{"n_layer": 11, "n_head": 2, "d_mlp": 704, "qk_norm": true, "attn_scale": 0.0884, "init_std_qkv": 0.0382, "init_std_up": 0.0382, "init_std_down": 0.0, "batch_tokens": 32768, "train_tokens": 203200000}
MLP neurons of a small language model. Each row is named by its layer, matrix (gate and up: input weights) and neuron, and shows model dimensions 0-95. Each number is 128 + 32 x the weight over its row's rms, rounded and kept within 0 to 255. Numbers have three digits each. A neuron's up and down rows have the sign that makes its largest values positive.
Before each neuron's rows, "fires on" lists the tokens most often at its 100 highest values on Wikipedia text that the model never trained on.

fires on: " or", " and", " by", " By", " at", " from"
L8.gate701:179157122096054142090145154106110114082089040136121139131113074115162122134199112197177097155124135110160170157160106097084147121078099150129153163089096115146124114172061097127141202139116165130170154110081121113131110171083154127118105081165153126135129090109156011158060143148136153143
L8.up701:104172113162141083135124172075156158135108102136118138163132149126103117134159086174117134147148108128183149136123188133080142123076150121158109080135111180154062119129148095099113185109096168163124203179133181142133130129114131072170159105087157116102087102151114171095084197171169147126

fires on: ",", " ="
L7.gate212:114143147136104133194160108063122150098097109154091121163101152064119154128113170144093108124131119123156079110090122135095123156066131047102137128122116058109160155123146160119119143043167120181141135221154157136153134097193143091187104135125099121067181115107139171113124144088145155137
L7.up212:150069106115147142104159152126139138186132090157121153154162093146109067093100155110145056162136136159145127158128115131120063086118167193158126081166096130105131124147150136133140154116057159117128078101114134080234096143167148119120094109137160147107175161136158112123084086104123113119

fires on: "–", "-", "19", " |"
L8.gate97:147198105125083152131147084163148124149128103138129169123054131181109155136133167151152201133106161148152111151117121097148120119149108087134118094099082158064122051155137065122093145145119132166125126147067131134119140103092125122101159108099115146134099125150089146101133171107147177113
L8.up97:130173097147073083102139094095153152106139123087146134151124145121127146177098139046093139123136131143116121143116146108105133108119109094123139139103156103067096084172092082094178139173134120159100124158072149159122120131134045118114115079143122087164150113120093141146159187095110158129

fires on: " of", "\n", ":", "\n\n", " following", "ronic"
L4.gate585:178177138120116148180099167168094099077088099132147117111086110107145134095141165161124171099104105097093098096087160127101144108106130178159160152182134158068097130093122135105097149130054084127096114132086144117155128138154134151138143154109132125115124131178149180096095159136121146100
L4.up585:102108170140192101119144145120126123090153074134125132105147107141140099102162129101105176102067141089130133106074108095118154118066089139148137123130143114115142136118109104114150162128028147135130125127159136122132128118125187109060148190116119141137100119133147198108146169135110122120

fires on: "'", "ton", "-", ".", "us"
L4.gate554:090143111083146130129149154197145111126195149083141147117138137109110124094166121154062095162141149150088151119073105147120026129141158150104151096100094107113142133133115120098143165137083174138116089194149080127073183097128143148117146166137113159117138156136135193141102067062130118134
L4.up554:123151144150173191087072202163133123115123112126150183083100157109094116071118147107073166068116131093135174193149123108114124185130112177122081107089115194132090185071070083149107123127110136140146169070147108127105110113109095113114150109085140094204158140118150151147108151119118173113

fires on: " also", " not", "ly", " later", " still"
L4.gate229:183167075069142071085101052146141129113196164115139118144094133127128109240188056106123080162119117137126088166144164173186152147151150161075150140132134074124167091173107113121162142177147119082103111093113083165085115135164153134052184111121115089122088137102080071134164094093126127101
L4.up229:091229139069127100106100071067128079198180178127131149148078133122085085168149070084143063157123171087114103172136115164136167125164132110109184090117149115164157113152132110128108124153062086066146160103107098171107121124175117097128162151119161174124089113159121105126191081091138129150

fires on: "-", "=", "\n\n", " |", ":"
L8.gate619:124176094161146124077090134175108141136167155164187121131128144150185157113162195157104151113090078157140091159107100106111112156148132133123128101101143094099151156149113105118104181174080110107106163103143089099114149061095109160167109100119093176181083087174150156126092163127087221150
L8.up619:127166167119092109104086078114096140102079122101089133107113105157128123144083170176111092116126126125120147125161146135117172155092140208218118108124089139051149114111122110186140123145087055108137193198146128117099135110146098110110138087135177087172157076173137100164135118097094142096

fires on: " |", ";"
L8.gate126:102099113116187158164190154169148151126120120179157125150112089146180191140148143177118145134171145131118164185046118119132142115168105121127147092202146088149135113147100108125150126148110116137108105180094083177126215095123108127126102125116110160100138131101040159188119089159165089148
L8.up126:142098165150174091092134162116146148189152113151148115156126100155153111151149115106153081194168163110161140183125141149133163097109107114145115120119105119160128159150117091105120147133106105100126125147133123103105118054161199093136150114133080106117125125117077129098121105187105136159

fires on: " for", "\n", "\n ", "0", "\n\n", ":"
L7.gate603:106115161100112167106077113165099130161103128202158137119119075225090109152119115125147188159053084102086160106116091125121130047089104137149164167140132146103105142104131118150096134143137080120097105167133137118143161084157178111150137191131136127123116088159126163135104149108078167112
L7.up603:167132138100122141150108113183139190107157137166118184126133147110116183054157133139128098155131155127134154137169109092136165085120152137127188137075164129105059113066104120145101140149145134063107155153174163106112119138124239090138142176061163153122136110105138138100179136178102189112

fires on: "-", "ci", "|", "z", "ici"
L8.gate257:169169151133098115095153159084095144139209195154157095169123077187166103115146159095204107159142136134104112136158155115081096111095122139128159140150118147119200128148104149111159138098145120123133149164097113139179177187100148162062137145135138152189102070104125095125167137097073092137
L8.up257:128153153134145146127083160125129091133204094151079168119154126172125151116135132136231094176148160208166191110135099102141120142123086169103138102142160041167124177128147070137159085171181140143077079165117150114111136122081149155136117128133129148163173126180174153113134156156142152118

fires on: " Pan", " from", " and", "ci", "aya", "on"
L6.gate346:099109128130170117122195141108081094096106178103112119135101107190137113071145146087110147124092231077162118140060126125054089133136114177142119177138078169124159111131098142169086134101118135142175177144112154081103132117134165171185142131160172110134108167127107152167145140101119144146
L6.up346:149138066130143092123123097141184126074120129102187208163131115150173163151105189117119121146080180120108133127184191106105074070098133101126164105090086137172124148173130097146126099102119078153108128103125088157126172074149187151215107132144133143213109163172072141179106070131112136103

fires on: ".", ":", "-", " called"
L4.gate662:087110164112117088130083164129077181115143135110141133077149143132130131079115073098108146146101098113170137146144161184164108141159133167172096095120067104125130168138186149100137122179138149131134148119179113191134164113145140159111100153110059136129154161142154112219087077132117115090
L4.up662:117111139126139193152192162109125115131116110125145091045156086165167127142106120091111143176099150109101152132145127100077114124141064161065150072145135155145108127091123122114133167104175115101118136121129134088117104197077142143088124103095153116164148179167179161075130128097099187096

fires on: " and", "-", ",", "'"
L6.gate401:158093133119125103143084172047143156132162121128175122143158139127121140104078093175137161129127146112145091160091153114098083178115099198104112139153099073078170200132105127122128182103166187148140082178093076167134156090073137112139162129093170172109091136144146106087124153080093096141
L6.up401:177093118096163154137197155118136111120177189054117109156090109102070137118123170110175086108130135189131106097133166119134098126083090110126103135132099110084138127153174163173137128175132158136100091115121089142149128139143118129125096035133098150183171093117155077150110107098208123169

fires on: " United", " |", "19", " to", "|", " of"
L8.gate504:139170101127163114171151085157157147120166104117122159130103122168124083065143149099157126147197121146118191115116125129138113101121080158152130145156101142143106100116172169139105180159112030141191104093134188137127150137166153068106112151118137156089150119085058103142169177195138160155
L8.up504:121148094123096105122091053131093136204115134161139164124114128109143136122093129140125205174122128210142092167141137164092147148120100139168138171116117112168123066128111079102099146112161060157126138127121172149182086070131110133099112115131155122133128158124153141150163216121075131104

fires on: "-", "f", " be", "hab", " is", "iv"
L7.gate389:103108096088110126138110113125098103158067120107145146182102099139130107079083121119181179099125109165091074147097061134064201117119145131144123128233113117120105125161124142102168142145136075143143119150138124112175137092167168111106134137065103141170117157177122093135143100112083106150
L7.up389:123107145169140146092090131152146153169096045119129111183154156126160123147105153117167113117135134120130087148096125088139191144196140151108044137129163189144160096156100072084122118129141153127154132092157130107164162093128137112072146089151147153097094067164106156076131116140170103105

fires on: "′", " a", "°", " such", "\n\n", ":"
L8.gate617:115073136136121180076132107098151183135140095131100140145107128153070149200112129095154123148128118158142125156181083134129145127128086111102098187155108135084154166132115131113098132164155183166114140149079108141129164098140139099064143121160139076139105101121127150076145146100115153134
L8.up617:183142100118173128104110140170153163059098133092153137154142163108120138146117112088214109143155153079120155118132167094117123157114119164183114074142157099174080140111102109113159184150131162072076152132106118115114145142212122110090106132144116074089108100134154126139158151169104200124

fires on: " |", "iti", "si", ";", "ed", "xi"
L4.gate44:117118058119150087152168189153072105117157095181083123148132111123083138097150070117112129178155139153212138144101186172081180185150082118125123123117148119183127095098172104154113158143145105125133163172111144105149157131197147149125154181139105115113147139121102146078098124120154086090
L4.up44:108089143100117084159145166071099109083177142123138079101159108149156161160101089091127140187130141174210154075145213251122134126131098105112108108093094173144116082143161085116068227147103078176190100120115154151119168080147165109135109160134169069092150093090089157136109129115103127078

fires on: "'", ".", "P", "s", "ative", "I"
L4.gate566:098147166130040108143108146080141113098162165134115196102122089113190085098188098179094061145135113134112140207111147078161085122142130166137157116085102117138162139103155167120183090083121089092202117116102157110103100128127192151111108131151120129136128084119115145172088078060117139134
L4.up566:155093133134098107130048174114128114105111153096101146076146123133132095073160124152139146126165074117108205122111111086148167097139112187097114079170100161140126095091119149087144142161124146160079149069112118123139107098114159132211130131182134107112122097128160089150131062071138079124

fires on: "-", ".", "'", "der", "f"
L4.gate238:146070171125120103098098190094124157127100134116110131100133172062083158108131106160139141118158087135113124116088127133157114111113122154158144124153138130089128074142117157164135054124152112093180106141059162051102150132113136072085109080096149193093168193147124080117126073124098120163
L4.up238:108064134117173121067115121132128165080142124125123171100144115131152143148136141122124141080119159125067166161093100092144110126175144160119107077098143141098155151098024101140181149112061176085129123162141074112164096123104168163105146125181137111097105136212143110086131077039199136167

fires on: " (", ":", ","
L6.gate210:117132092095139114135120123166114097139114097152133141104133138121163138082137068159101082128172115134108110091142108095131105140159088113193156138133121117150084084171176125068132150136147219157064133153097140089102168094087148151137216150117142102104131091198167143116080101114159106130
L6.up210:106156058116156113105130119149201200101119057133041104133093159053182164092070146141155113130156121122119143124073161116084125097096145074178095151111090163113065097128142134105162136099091146125129164133132117129127123087098183117121176114138090090142099113115150141163123113101194155067

fires on: ",", ":", "re", "il", "r"
L4.gate537:137135090063189168138100119149152108088049153204208081124073127142128161165155142150149121087201137157178145099137105127112109107088159132180100137125048116089125098157132138068120120097113164092073181088104120128117113099140098137101102099146139116160082098078120149114161115186170130174
L4.up537:077081102083208140145082148086198143077122098150200070099088104098120138095159101143150163151170145121088116130095101153054170141184149096175097131105076131114116129104166161107182173128086129136137130097178181169126162114081162128152103141179149171106166137084104144177167099149146160078

fires on: " for", "–", " made", " /", "-"
L7.gate182:124141129134129129092097097132160150134100168177111132106073045130155153088184130089145130139136136114089152119116149117101108095123106162170140200162136128133108139165102116067133104138117165132159108185129105105115127120054120173102136118161141108125105128161159073141160195162116090180
L7.up182:158137160146094129103176148139137149163113138072115156152085084089082186147112133067099122101215101135145081131080188130143131138137127135072132169174134142116081127064110128111146106149162138131158121136134126155146163177101136102141177125200134086176105130129168118120223133207112156172

fires on: "-", ":", "ated", "ss", " called"
L6.gate233:145161118097071142127153101104134095117077143245146135108137147168127100163140109142154104091146149133150182126133112143150082096121089198128125141159125189083169169155179141135169146159145121087045106134116131144153118114109067111117127127120120141191137119099182145125089080104134157144
L6.up233:173172141093110139174130103102189126119087114185116104056135122079122149156120157118138092131123125105150165162109159129180103106134136143118126126159124161116153166149162171152159142089152141063118184156186160132125158154157073147159087056150060158144134128127173099134144076123127143088

fires on: "-", ":", ")"
L7.gate143:173119165137162105066148095139151150143114124200151087115155073107133152077107194077143177091136098127124173163155118128144130083121133144073131114106110168085124114093087149086078122205120160072141080152106078127156043132117124136123177137139149098178110088140126101106179123048139155173
L7.up143:199135106112103127175161086080190116131178106109120141189137167167132131236101103163169086127153147133166141148183144133153172122124088153112110074147153133127063141077135134198101103148143107061150171151126120146125132163095087152127081160130090108114104127178095183171140109206140190110

fires on: " of", " |", ":"
L8.gate260:129146174143141139131084162119132107089203126171164191053130125153159174140134133157138136135036114132129107116144168056109110122116106124090191116118093131087113137111089072115136142154233078135132097128122108139137120105075155143155151117118067103114093128129113105108124114123133128172
L8.up260:125124109158124119056162134125098148081165111139150126112107102146087122120092160100143162131063088153146192089171119151157075146114111108149141131147115118115147143096127102201130175218204086131145095066122133132129176121054201105144126135144078122110145126107145112039090166127136042114

fires on: " at", " from", " of", "ae"
L8.gate639:153121180160141104141048149101053101167132164126074161177090056103137116196201135111149133122118118097162141126103187096082093112147135114092182129119158135156150156125119111135167184176082108125129146171116093114153093140154139120143149156132142104110153123146125145174091157122131135189
L8.up639:171105127111160089173161149167074137151157192146054128137136118149110119171105150072122160171152126071180159092121190099109094109090185083137157161142111154090176208156129068170150136136092167157144134183148139136145131184160156098136171142120111100117084133114156134112055181121109143099

fires on: " not", "ly", " most", " more", "y", "m"
L6.gate187:138191147141154080090112135158112116093176188109164104161104136143145118163130134113128102108112065102151134130118128184085110071154088106061142104081179101206107030165121126139082145139096147162075091107101107176175182178122149141114144185140118140123127094105110104133087056085121141120
L6.up187:136104157107144108120081102082137129163111163167107106114154137107129094170145050138139091230108107132148138094127088138137128123115152102120167135124140093195162105159148100125183133149120101116065121139138092123131150120187143101097138146158077068190099160130148054187109061097135094131